{"d_mlp": 768, "attn_scale": 0.177, "lr": 0.0025, "seq_len": 128, "dataset": "wikipedia_en"}
MLP neurons of a small language model. Each row is named by its layer, matrix (up: input weights) and neuron, and shows model dimensions 32-127. Each number is 128 + 24 x the weight over its row's rms, rounded and kept within 0 to 255. Numbers have three digits each.
After each neuron's rows, "fires on" lists the tokens most often at its 100 highest values on Wikipedia text that the model never trained on.

L4.up476:165141122125147107095147131133127128147130120124168153104119112142177124144142134094147112097114139089124105107134137125096137118131127096128111083084118145093140126144128144117120148074126104130131119126131139165121132133121149132138150103118106167141107093175147153134078088141170143113
fires on: "ro", "/", "ru", "er", "a"

L2.up416:126135158139148122129112084140143150129151128119112142104106121164154127126123172136143114142089126162074157077141146071149103113143102138153118158130176154143153132129198148128142147123163140144104118155097110142121151090108138109132130117139093123128148129094120127142095109130121112104
fires on: " Br", " express", "eel", " X"

L2.up511:124162109117125170171160128138139112151132133137142118156142148182187184102166136105118202148164147139134142157131104122099053073146126127098140138125129163087121134101125111154142103144128106112150163142127147129116132113142143116090140111144112101183139152158120137127159136146154161112
fires on: " Party", " University", "AR", "IS", "IN"

L4.up195:123145138162175107099127127148206116110122158137098136077212166096179143146094130080084124106118154074115092149113092090138146144126083146143136117164159112086153063123132161117112114133159156102122141108120121145138110161113105151146126110133112090151122138121123113165147149116153140164
fires on: "es", "-", "ions", "–", "01"

L2.up118:128119110129133107077079089151113149119202132144122129135083119122154128144105118110132132134132127105169094114104119104115145154137128123166145095101127135092147122142059086104149129151124151104114139120080114108124149116133123117129130108130138168200132116105130095147121149147119116100
fires on: " known", " direct", " office", " neigh", " Le", " refer"

L4.up572:139148134142148111140127129112138142143118133135106142139131149139112141136124159112104127087108114053055124124114110187119127119126185125103145112134134141094113156138133119100122122100168103125117128104157125157128089134109140126139104092127110137176130116155157122150149093136118121121
fires on: ",", " ", "ec", "es", "-", "p"

L2.up572:140136107114130116131133183150133145125131132160119154089159144122149093135103178162150131161122135124105148132155136114127149144136138128140144103090110140128126072142142124202091141124134127100134129156146116157096100114122138114139139146145117121105106125150115211154111131113094119165
fires on: "ling", "4", " including", " saw", "land", " Den"

L2.up505:126121149095155127122138073137088159136134116152125136098144133111126153097157101171129111114085122148194149129156145099136129136151117110145144132121132145142146148140095119161115153121128122115124118148107120190117127108129134135118112148127099124104116131136152086144093138122132130171
fires on: "ired", "land", "ional", " area", " those", " these"

L2.up610:149131095117122113134179116137128129124108123095121164135126135112146125137110144139139134118140137110132140162107124125146111130124144129148144114111174116112106130142111115086123133160161152120156127095159121103099127070130150138145135143149124133124160134160110120120153121146129145197
fires on: " Women's", " County", " elected", " round", "so", " mi"

L4.up149:136132092094121125134131165113127136158073148148151143101114123155102122133155110147157090110113117134132131168133091136105122109151130150173115115155093113150127162175094111126160122125157087130091103093143141121114147133147121091174127120142123126152109141109166113153156119158142110117
fires on: "or", "fer", " change", " appointed", "ld"

L4.up335:132131108104168202109130169129075113103100126104117125152088159135138162153137144070110152129141141095119157129125113101094142159113104118103132118126125123104156162155114133153188098102114110111093115133134119167152128126129139125159139162113122064163110091143153117135154178138110140112
fires on: " a", "he", "son", " by", "p", "her"

L2.up302:120104165127161127104185095151103131134131144103145146129117109145158135105190118128121110121133131102141130104132134109133115123159096108162125133110059139156182155111094094196137129094127157143130107150099119174133147177115152133119127122130138156141123137138134063111109146151109168102
fires on: " back", "ification", " those", " many", " Dis", "ures"

L2.up471:105119125107165110130127031132086156160137123165121122106148123141146127100113160074116119152113139062108136124123135095082139141133131132146136103076124146111125132147148138191110132147103156120121137164113128139146134148109067134132148170138132095131144112142149083139128121126148130109
fires on: " Ma", " San", " race", " Az", "hib", " announced"

L2.up24:124074143092132176139100116156119099115095075113118089094116137112096100156159077159117156120107132093131148106148112150126148118153147137116125108118143120171152122128117122102149091112118089131134122114153109094073105130123121119128112108162132135118146113071134113092107129153104094161
fires on: " known", "\",", " again", " case", " days"

L2.up141:144129181145116126089131105148162107105178114093127121125089120108121143124167111137139114099111117177137147133146137120182085120164105104150080145176163127159126162122098118140108134115148091096107095141144147129097133103145177115123112100111123128171086130097125123141075098116130130129
fires on: " Br", " Division", "SA", " those", " Inf"

L4.up610:116118109142157116130173150133115117149128147153114109101124100142149147142138152104100175113124135087118096130143146110108101121133143115097133093141158134096113091108120092142113095128097069112125141066090132129105114115128118134146156132116033116099133110123144120137138141117139162150
fires on: "o", "a", "e", "ri", "ima"

L4.up604:144115109167161194165145167172103162127140120148063152165144163136148128172130135152137138109088136118101125100070096107155158149166142123128099158100141108115128161095115164125148124113089134112141144126116091165162144127181094103136100142129125117090103179127137085111119143134117109142
fires on: "$", "ock", "ers", "atter", " process", "ows"

L2.up579:118149148154155152105126166165102106137102135163146169105134120147124134096106151103132144096129118167142130117146117087128122115129121121117113147107182142131090178118161164084145157127209162149136080152096155126109145119106143130124119144132108112095106128072092127104122088099157123098
fires on: " incre", "ent", " trad", " described", " Found"

L4.up737:161116104142139121121135141135159170181168129148087149139174172111166152121116157101115157116116093153099132136077142105125123140151152175159087128143162146107160113129120148095123144165145143151133140152124079142127140112138115124160102113128119152121149183096116079122088143120150167161
fires on: "ing", "ream", " available"

L2.up49:081116126149135110150099128127131104122126136132096150122123113089138145106104113106217131120092135143149134139135138174133100157137140098147160128155130146143176120103137191132138136108084147126081129148110159128105092120127113133107104125071133092121157076130108133126137087147127131140
fires on: " im", "ine", "/", " July", " feat", " June"

L2.up407:162145117133131138152125154128160127126124125149141129166158104112206123142135125100119167129141131143148178148120137174109117110140124099095156133153100077122080139131061143083166100134157132118115108117140105137154108165073108145158126131117156129098163158131121121118152119137110117108
fires on: " well", "ook", "ief", "erm", "elf", " represent"

L2.up315:155129133144101118133127144121134131121155117109132118129130137154180141118097123095123118150128140108236185155122158141208073137141127165095123167094171121128098130134123141113174136098120118084129120104127151132147155117112116141118121140118137138132117114102150128124101118107157143158
fires on: "201", " San", " Ro", " Bre", " Jean"

L2.up652:094144126135137111126123141134172114124150135133134156129109121116142082151090146142155131129139115093100142151121132136197122114113139135131144115089100133088152117114095125171135136144118130111120101109104120099117147128123069114145123095168130118226145125111105138115152115150139136095
fires on: " se", "isl", " coll", "Personal", " status", " rank"

L2.up520:098122149168121118137137146120151136127166147094145129116125117144127107137115155167153135114170134105026143083124135156133104127114123121158115126164096145134184118096166124157130149136131130124130127150154123135142136155118158098126140123156122130074134140115122108111113114130129138082
fires on: " |\n\n", " he", " she", "ification", " Sar"

L4.up271:111131121121153142104111129125154158109098140129082129104136113115098159149103111136171113101182124133115130128078102154094126096076114162164114110107151084152174116127099121096157141094167123116148114138143119187099132151137123125176122117090118153168126126111178142139126167129131116145
fires on: "ry", "ey", "end", "r", "ch"

L2.up225:123124130101110137116086146124166146114164125140143143137157151112154140136186139117128122132096090151207131143146126183202125124122135095130133151105109140119151120135096095187112152108096066146129098096127146164135115112147126159122102079111133106159104123099142097133121133108136140163
fires on: "ter", "US", "erv", "erve", " military"

L2.up39:142126131100152117135180120136114129129111122115118136108148131132147151132148139129101088117115130125097131110134141120105139139159119108157149129101068142173088131138116133121128147111132094126160126146147130156105127062126152159134123160147121123129127137188137136112104141132138156190
fires on: "ide", "oor", "uck", " Black"

L2.up518:153146149123149100113133115150128151152163131093124127133132113084086124144120157183143122128140141097165169156110129089056128116135120154171122126107165134121110144159102119094123126162164163119100093152150168124104134112100143074146147134145111129108108116140130061161097125113136110159
fires on: " line", "eration", "-t", "ts", " count", "ations"

L2.up339:124117127151106115106102133136159134107142123104118132148104121120163097125113163074144162156104129149160120142132125141173116125120136125144096120122069138109076101121186124156126116128098152115110136111115088125114135185108115123146140096130147136203159125113139154143124115160121144088
fires on: " Al", " al", "hel", "itor"

L2.up8:076124148139157119086143071133140141129126134154134141086121144165102123120119158103145108173121140066079105119114140119156133133133129124163138147115119169142142107119115149211126158108098135126139144172120142127119152144141158107136111121141115120200112110111122114123105115148131127089
fires on: " announced", " led", " Camp", " help", " Aust", " close"

L2.up373:166132118128114127126156125118103133110133126087121111144124104130183150133142124106115131129129146165149118151101137105141097124173119115139140109125135097153148117135114100019185125144148086098125114095173129108139128128097154139145116116117127149173141147148152112140120138149144146160
fires on: "_", "erm", " direct", "American", " Bul", " Type"

L2.up406:127135123150136116094171100126130108142130135147109137096135156141127115158133129141117131124172163120053141106113112128143116127148115108111116141140097136154087096151149108168115109127115117076140132156137170152131118106145160129202136127135129118143091127164112167152099140091160120114
fires on: "tain", " reg", " writ", " critic", " Sir", " ref"

L2.up129:143126157097104104116083146139091130111131114143113134128124129111084133116125144133141126104118132116086126146153126108132111142125128138140108123131144135123127154121175128075083140152145159120125152153139171097117130119134149110099120143122131118099111119103128203127095084122142123173
fires on: "ans", "eng", " Mos", "ollowing", " According", " Ang"

L2.up143:132118165144131117143098093108161157130138133158157138109143134139135116099111150112126161101105124150087168134144135162116106123121125121130110141151180141123140157117156130214115119143153115126089124168146132113167130131119157118127132138137125093115148131111137090149113096144117116082
fires on: " Car", " Mor", " Sl", " Det", "asc"

L4.up171:080127157177134140136146111121116142098160155153085119158133102126114125164131082134096133125146175170143117124090081106110143138116127166151068133137138170115171077102113155086096142128118138142122121161124130130119122112127120139095068147109134145120124129119145083119078113101116154144
fires on: "st", "t", " May", " November", "30", " June"

L4.up34:129111089114127136134121128129149135088110158148120123137144114160079167099152150149175130088131129099103138101137103130073129121113114136120142109137143122139137131062081082083098111109123092131124147100141126139137125116107092132121092122161126157143082107084143129150104132107127153121
fires on: "ann", "1", "2", "ić", "ton", "o"

L4.up752:099122149159122140160118128097121113179116109106110143107143063096115131169126151101136135158120147066118124115159126100117134148121171082116142119094128118130134122135131131100135121119118105087124178163135101111144100083129133121123128156119088138141135120102155107178122136115094112114
fires on: "ab", " ab", "196", "az", "197", " in"

L2.up80:117136117142101151090146109121144134128156113103136115134083105155176150121129117074123145133136130161119077130115131135160099137177129112175125085145155115135163125139097101107165127114126079093130118097140109096139127150138163139132116106117145170186158128116136102130117130148145132140
fires on: " le", " Sw", " appear", " refer", " February"

L4.up13:180142147129163143136142158151122178155133150138118126130134134092165082126113160134130124142160149129111109116076081100149113143097129147149109089086152103128092135154123135098129146140097143154142131121120148109124146167139110128114077123134123129144138128094184132118099137120128158104
fires on: "ent", "History", "10", "12", "13", "ies"

L2.up702:079144108125070140061112129120123142104119106151095094131173087126145142084125146128109105142161135083117148116139112142086168156162143124197140112134129148083128163083109124124126086141163146136122133117150126098148124148102122122139078187106118136112109114141138135129167101124109133143
fires on: " served", " moved", " land", " comm", "ived", " suff"

L2.up519:150137125159147113114113134145106175165162139166122149119146132097113119111139112134127124102142147108085102105134127089144136124137127107169167135128127123108091113154120144125151161142174161149122125108111116150120137070137147140136118101125104132149125141097112107145090101123132097173
fires on: " reg", "″N", " neigh", "ages", " population"

L2.up371:134134116148151120126175140141143118117171142108143139119131147111126104155134115178157135123137108115165154126133137154157141129133145115133125148131092131147124119120128117255094135107113113102134108134125145145126116098149129117138126132139106113135091142135124077122127128111124152140
fires on: " they", "ld", " England", " Episode", " episode"

L2.up568:152133125134122148109109141143144141154134124100123136134149129100111105142140174207115145139089121147134120145141137137129078110136107089165158141119143121129148115133120130057114148139180193177106102127160152159095123070116161133129148120151104132096125132110121130159117138138109109119
fires on: "lo", " Mot", " people", "writ", "IS"

L2.up655:111145102146148144116136150189157157137099081135085161122101128131128120137105116120167121152132158113126163148132042166131131108144127146098125130137121124141133142132137140164149123135133110120080121129118126123174089137089114149185111155147109170127113148102122133147118100129118126131
fires on: " company", " system", " count", " market", " fact", "ector"

L4.up175:123135123085131123200123135126102124140104133111107145090141147121152145112141147108129155063148179100137156109132120148139139132141093124155130088117158123157151112102131109148129145127187058128141147140111176128131141104105156167133112113119106128127096139066159126088125185144147177120
fires on: "ya", "'", "0", "y", "a", "000"

L4.up385:110108138118130118153156171142162142112134143111090080143144113118141119117099157164134110166103177108150154106095104113104136177151190109134186128129122127139106158127123159131112151133100161090078156156132120103103112173172108130124114214107119118131115127100092098090117117130095159119
fires on: "k", "ic", "lear", " water", " Black", "raft"

L4.up325:127146122097138152178131131176145125151106126138140115134137092155123127147116130113121167140138156148154116143078097139088092130171183137104116158182147149138129102094121133127114091122129112117121129124135116161110156165128105083159125138145128120151082170063125118143124152131144178147
fires on: " number", "ference", " town", " Type", " range", "201"

L2.up717:124142114132104142124132243141159100129122135107119124125114142132121100159114143133142125144145117108109073140115107136131146129133138132132138117106093116120098123132120119091102134108122136167161127123119125087113120146136077135132139120130149154137146125139090198112166153129115141143
fires on: "ood", "ath", "aching", " cap", "ick", " Stev"

L4.up168:130125096103107116146120106113089122097116127167113156109106127090101147127135186131144153130143138102123157127144096129124157131124141142144140112121105135096143152087112132102114147143129170102181166115139149150146103142073128138126138099092071104136132171120126122110084119128121163116
fires on: "s", "ang", "201", "ied", "ge", "\n"

L2.up271:120121160119168107108110049116104154111156120154131148112116139103084129112164103146109120085101098144087139117136131117077133128147113119153136156106139153130128148145108098089133139148122102135122111162086155135125133083149131144127105151141105100144112141148121015122117119124139110146
fires on: " comp", " cont", " Mor", " oper", "omp"

L4.up612:162153105152146177103127161142136110152118091107110137107143146115178153139086135110158101142140141120106134132118121147149135112141109165138109147138136188125163141093138116106085156129134121086120148175140108135173111149135111167114131136095117111114148136099114073101146138101138181134
fires on: "ing", "ed", "us", "et", "ard"

L2.up99:129129135117162095096074113139120116172143142140127107091144137105101120147140143195145097154110115086158177155138119070089158126140109154115111157064166154124130144148141141140120139133118151164108112182120166145111140133151096123127144164146110101114072110145125060157129162117143121134
fires on: " had", " has", "ations"

L4.up162:128114074110146119102097119155097102121119146116151140158128115126143085132151148131130110105140087089136112124172097143094122123149175124142124105126128166104086104121096168113101138127143078129112172127141106154147128123125100102128106093100125105160123058134090095095142152101097108132
fires on: "al", " following", " need", "umb", "ap"

L2.up316:129139132135129118069129091132098133138138126121122099130124140094100123103167085105105131129107118100212112136130130131158152138127090139131125155104045142111105136122027126163129123119089161139124142125089097134138136158154144124115118139144156133174092121127136114150106147099126110113
fires on: "te", "History", " Ref", " Website", " mass", "ical"

L2.up700:114119106157119138160122097087161167171101103115116146127103126095122108142116180101140127125120134090143148132134069167154125095106120088118084133153103099155091112133127140133130130138142125099080134137131119107137139114114079132141079143104139154141147121102106118155111163140129123105
fires on: " program", " recogn", "0", " degree", "ience", " also"

L2.up528:118129121116131125099120069146124113117110123151117148121131125102051139106198112157133124127093113175147133150129124125142124108150140112125156135135130125144151147120164114081082128125107176128105115169095157126086102179162150119120103095102120132133076132138132105123100137130104125135
fires on: " became", " engine", " area", " Inf", "iger", "IS"

L2.up124:132137080104131129140145151153079134127098103127124148141125125132121093192121156103126139109129125115148150153103107147083155100155129137133119093088135108116157141128128129090118090163159131119098148095132126114123113135100143097166132115127124139120117175122145084118143153155117134135
fires on: " John", "ief", " dif", " County", " see"

L4.up249:165116108119142185144119142106160134173123121178115126151130147153101131131133131113090137142115125122101128155096139116130142122122164069117083119138135136104160112148108125114138138089117113097113124147105104146142156109147134092143121133108092124106131079137111153091102101075122107157
fires on: "on", "'s", "in", "ed", "ast"

L2.up187:171126112119094118098111126131142100152174138128180121117127161129142197110108150105165125129147182122130149162137121172141145093160106150166142101096120140090149166101137167159121143133117103153120139138136103143122109127094151149102123096094097107141166104147124132150138131153150158148
fires on: "AR", "IN", "'", "h", "ard", "OR"

L2.up640:131132141118147116086167072145143114119144133099127129126106129106126110129146128129152119112157100083051112112135109112102161138112121123166092140150149144145159138111142118177107112132112135147139135170140102107127107127135159089128139160153134145135128137130090077110132120135126131060
fires on: " end", "ification", "10", "   ", " cap"

L4.up466:117137143142153129172105120115108151123120113096124146044145148118114138105123137119114120104097168108120172085104114200108106102115174143140133127112147095114176137126146129081108135117129116112158132151114149135112103119118140135123112143123119141120136078097161098136116125134092099102
fires on: "-", "s", "In", "ween", ","

L2.up350:139130127136152146149115161099160145115151136157145122120119147167189128147095133115133128120136125172095129072120120178149132131131119106129135156159110134132152102139110147180168126120105049109137125142127098132163137147128112130142127119137107113116160143147115071109153144131096120059
fires on: " century", " Open", " review", ">", "ject", "]"

L2.up368:138122134139140124153153077142106118125186122110133122152112123149140153136137082153125088119136135122182142120112137115185102123150118144100159147120147121171155128143050124184162109136142082070136132125104131144138148061147123150127127151151131146149114137139140084115118148117148162151
fires on: " other", " new", " pe", " different", " ele", " single"

L4.up122:123131147128140068053094136124125101140118136138123087134132117117137174115076123087163151117131134133170110122096104127110119069101115126155131124128120118127105094148104117093143120087145136134152079156118108134131140110073151145174112120114133130127130121119085121119142094118098142141
fires on: ":", "ug", "ales", "ag"

L2.up753:150131117149138113143176109145093100115120124096106142128104120125170103162082131135136133105136134117108144110111130112173125133130131136130111120135147111133148138135120136131117114154161114097150152126146110091133122044129133138146141160160126132136146145159100146101139114139113141153
fires on: " round", "ified", "ined", " Ver", "ld"

L2.up202:137116128113135130092176041170108133114142119101112122131120114110140134106175140107109118131109131108062106110133125118128118145164106098145125112133019138162197142119171124063126148130108162127147122128144112146111135144133155122113128137133129158124116128149138120119094139127137154104
fires on: "ation", " km", "ended", " those", "ures"

L4.up435:123174117153128192104104129151165176097126110174135122087124118133117158151133127082124143098145159089114145135129135138143127081098120134083105130101145119133080118119114154127114173126136128095107123142129119142108113106132114106128126185136124138182071118154124123128160101144129151141
fires on: " ", "et", "ron", "op", "el"

L2.up644:140138134160138142133095170143160133153137125128133139153122088100151120132098146199133157127109123143112112105144128129126136119141149129144137117161115102097161144141087151108146166115170120139118112115150110116119116118102147112125143099135111137076152131081110073142121107113104071120
fires on: ".\n\n", " belie", " With", " Life", "els", " bel"

L2.up66:150122087136101107127180171144129119114121122123119105147142120145166113126077192069135133169154153070109115115113126136178117157116129140119132112136130129123156098114216144132110111126122140096147167129209105087138130109117154107133158130142149146102144120146121180127124114130125139106
fires on: "ab", "=", "urn", " Dr", " Land", " del"

L4.up713:100077131140144079102115133133189097127133147085116101145118093111182132137099140125122157100101119067071116150128121140141156120133156139149150089097125108077091125108084160166123116151138083138126128121140113121093112140117145104138133113130123134139187108097126137121114120121125164131
fires on: "les", "ed", "com", ":", "al", "us"

L2.up222:106112134122149115107130111147126149159166117152134140136137144107156107112155123136126097132114106101208132118112134132128132129113094096157155151112182130128170147134168131197115119140111146134116129175116121124157124095095099111143142128154097108137122146176130068147130154145110106084
fires on: "ations", "ology", " Country", " Leg", " Conference"

L4.up658:110142123099136137110109163118135098127147121146149113121151132146132177156144143085164137165149181177145124133144103131143127109108148118112136125099111188138113152082133084114128109119132106110101109149129121123071139126136123105118090143138090097165116120092113128121146121120121109127
fires on: "–", " of", "r", " to"

L2.up741:119133131136153122146162144126143105133148134135152133137131123154177123133111122078130124112160115121098136076115129167182116118129113114111131126145143132130172148124132120226156104119145060108130122134083127137160145110115104131140129112143145130138146138140112075114127110140118132081
fires on: " number", "(s", "ari", "ark", "old"

L2.up347:128115117124141115134118135106117137093117118144105146122104140106104118131109144124150106105129124123059117156136123122112123149127146157135141133114137125137135119116215113147098119138120113068145132159144138082101122079140142116119111153152115142089133131144111167123132101117122116179
fires on: "iv", " Ver", "57", " Ber", "17", "59"

L2.up184:140123116125137122151182147144114147142112124115125149105136138132136137118130123123111103145142138106044124116112146116050117141169143117151134116147168127180134140147106118055118153108141121131167114119172143142128116112139138135149126169095131146072113129161139065108133139135135138187
fires on: "red", "ia", "ide", "ew", "ty"

L2.up423:135120124153146116146186179131162104130138136119149123163119119135135106133107115091136143111174131105103136123109124167131117120129140135108126139147112103135136146106176111190129091106153149120137119141126118080147122148141120128144138144129165144158142145143092080094162123145108145085
fires on: "erm", " part", "ce", "ign", " ISBN", "ach"

L2.up280:135145112117117169118170169111125136109138119157164160109126141145128198116137102055132129106092103182119144127138134166168123103152133103137152116144141124131150133127111116144139140132093060098144123146104132158097098141148165161124112091084149111165109134137135132105125109109109132135
fires on: " said", "US", "erv", " November", " review", " December"

L4.up192:148133147155128139156115107141181131154126125142102162094145172115167146118062129119162129086104130078143143099152109092155130114120136083115111080153135132171150137085126134110103149135161121104116110112146140139181108161102093118149113151133113101139128130109129126137156082135135157112
fires on: "0", "iam"

L2.up22:137129126102141113118164030148091147109129135132113134097139146111134133123131154135126127135081129152161174123143141116104128118138134091156138124143132140143129104118185113088136135140115122101107121143147138144115134110125179124136115101132092119190120138138156086156100115153151129112
fires on: " called", "to", " Det", " Le", "isco", "ended"

L2.up88:118128171140163104148147044149139130115125126125132156121131123121154085140109153150126122116102136154064186109139155128111123126170128082131135138126071138157085133113163124140116132114158168100116114172108148132112118085163130133144134140171109109106141142148128112102082125150122138127
fires on: "per", " Per", " As", "ide", "aves"

L4.up214:143137146118136124126099133128091153130131072107136156132145127090107131121171099091126168187149134101097116102092094141099132132136144173128124154126149169083135177165139163137160114125096148121092144124130157152130151130121131131106113163144094116118115133109088153105081102156115156133
fires on: "it", "ar", "on", "p", "il", "over"

L2.up594:140126099145115192130137176100125127119125092108145145110103122153210108159133122099119144133139101152162165148116146131160106094141112112146103118141142101113156155131137094133124146123112148095122083131162176137149148159102135122178115077114128119130137143136096190109143103109139167098
fires on: " &", "'s", " December", "ept", " critic"

L4.up508:086128127131118165091135172154120125131125101175131143095135120159135173132140153128129127141086165103164128119145094088145098099077138116080109118106124143159128120118110090148116157145122080108119157119133112079084074140141106130169138165102100144117099135125168098143152138163123172122
fires on: "e", "te", "c", "er", "r", "u"

L2.up566:133132118111127106116124157136105145146133136130118133089130134134124131124146154144141113167108125092149115135145129065139137125170117147151139107040132167138170092147099091150130173094113102150121104140091160151089136185154106154111127126112114131162071106104137119144116159115132136192
fires on: "ures", "ino", "ize", "isco", "ps", " mater"

L4.up52:123138077144106106154133112159125109083093140174128128120113117176153143117115137124161125124085138140135116162105081132116126114121111131142103107114146139117124171097109145109102176068126106120162127140133124127142088145091144144154138105102136114136110144109124102129109112143100151164
fires on: ":", ",", " you", ");", " |", ";"

L4.up705:127123107111102147111138123143143164123094117102123108142140168127122169132119139128164147104115131069117182124180110157151126080128117127167129123128099130072158167099152161160115109152133120142112152114135140115106109114107108133136108156136126106179175139138124117150138133094115129124
fires on: "us", "\n", " bre", "os", "lam", "ions"

L2.up264:156144116122117118082130107144121133111160090104152104173122112123165141136112154070136137110109133135148129144097124135100102142163109097173098141108138121121103128150124132151154076150191169136096144113154098115127125148137116115142106137116137128159132132145159083127126155131164114115
fires on: "cl", "-f", " old", " sup", "NA"

L2.up396:083133134139140120092124105134150166114153123147122141105116145117124121119141164114136123142092119124119122103142149164154136136130132099163138151111118148121145117110128138117117173105104146160125143123089131142127132134142187118128116095133113124144132124109138114137092116138113114136
fires on: "able", " incre", " Al", " w", " results"

L2.up601:123125149098130130096083093136120126104132123116119139117095135121117118127187152099123138109090109114096109137147108120137116110105112123159115136121090117108116131131073109091121121160114118161133124124106116108125145125134114131111111121142130135143170133096121089114135098128136136113
fires on: "H", "old", " st", " sec", " sugg", "ess"

L2.up541:111125115150111099169117090119126123130135129157107166117166146118134137115115147124166102131115116101153156129136145174133115132103091117138146127122123140140153103124150176130099181098075094138098129151091162186123134065124154171129128117089106088153136097152076168133156123114155140154
fires on: "oot", "ant", "ight", "201", "ick", "and"

L4.up698:114110140164147162112114121116145138137117147155117110113153110113152160171125126122112180126090152117090130170121097109064101118124158111122122143091161117086156150130102126125092129083127107077110113153075110136121116158156125109183110158106103095114116148110112087115128159107146137140
fires on: "c", "es", " sc", "-L", "ec", "ge"

L4.up402:098101139133172163100117128154115115136134105152118103118142141098133193128110182140141111094097158138122150116111123141128158091142151134141112099117122108113132149081111186085097111134114095127095110121104143178170124098099160141128126109111108142146126141071133087140149128116145146152
fires on: "–", "ist", "aged", " active", "y", "d"

L4.up68:175131101109107113106112086119152130159127123173139096087130151145132120129098163103117141145122141072110146137130135122111148056132112180159078120111163112116126128106110110096149144129131107110145115138091134120156150133136147145139116109116099106120116147078156120144159116148118153109
fires on: " ", "0", "–", "esc", "sc", "cient"

L2.up209:131122130134111118095067169097153122110154128131116124112121135113129119139096148113140151140130122139070113138141122141168110128107140143156095109149153138100131109124088137182112140134110075112125144127151110112122124172127134113117111111114140120204121114064117174129125109128142120128
fires on: " Al", " after", " led", " we", " reve", " bre"

L4.up738:107079093090065128172135108145132094163158129143142146125095120106116133113120149116142120108129128126129112168139109105114106130160152114152102120143162147112144171156110139111123151124125115133092115143125141155150111114133140127123128136162129165141139132113099125106146133131113144157
fires on: "1", "ia", " days", "\n", " was", " However"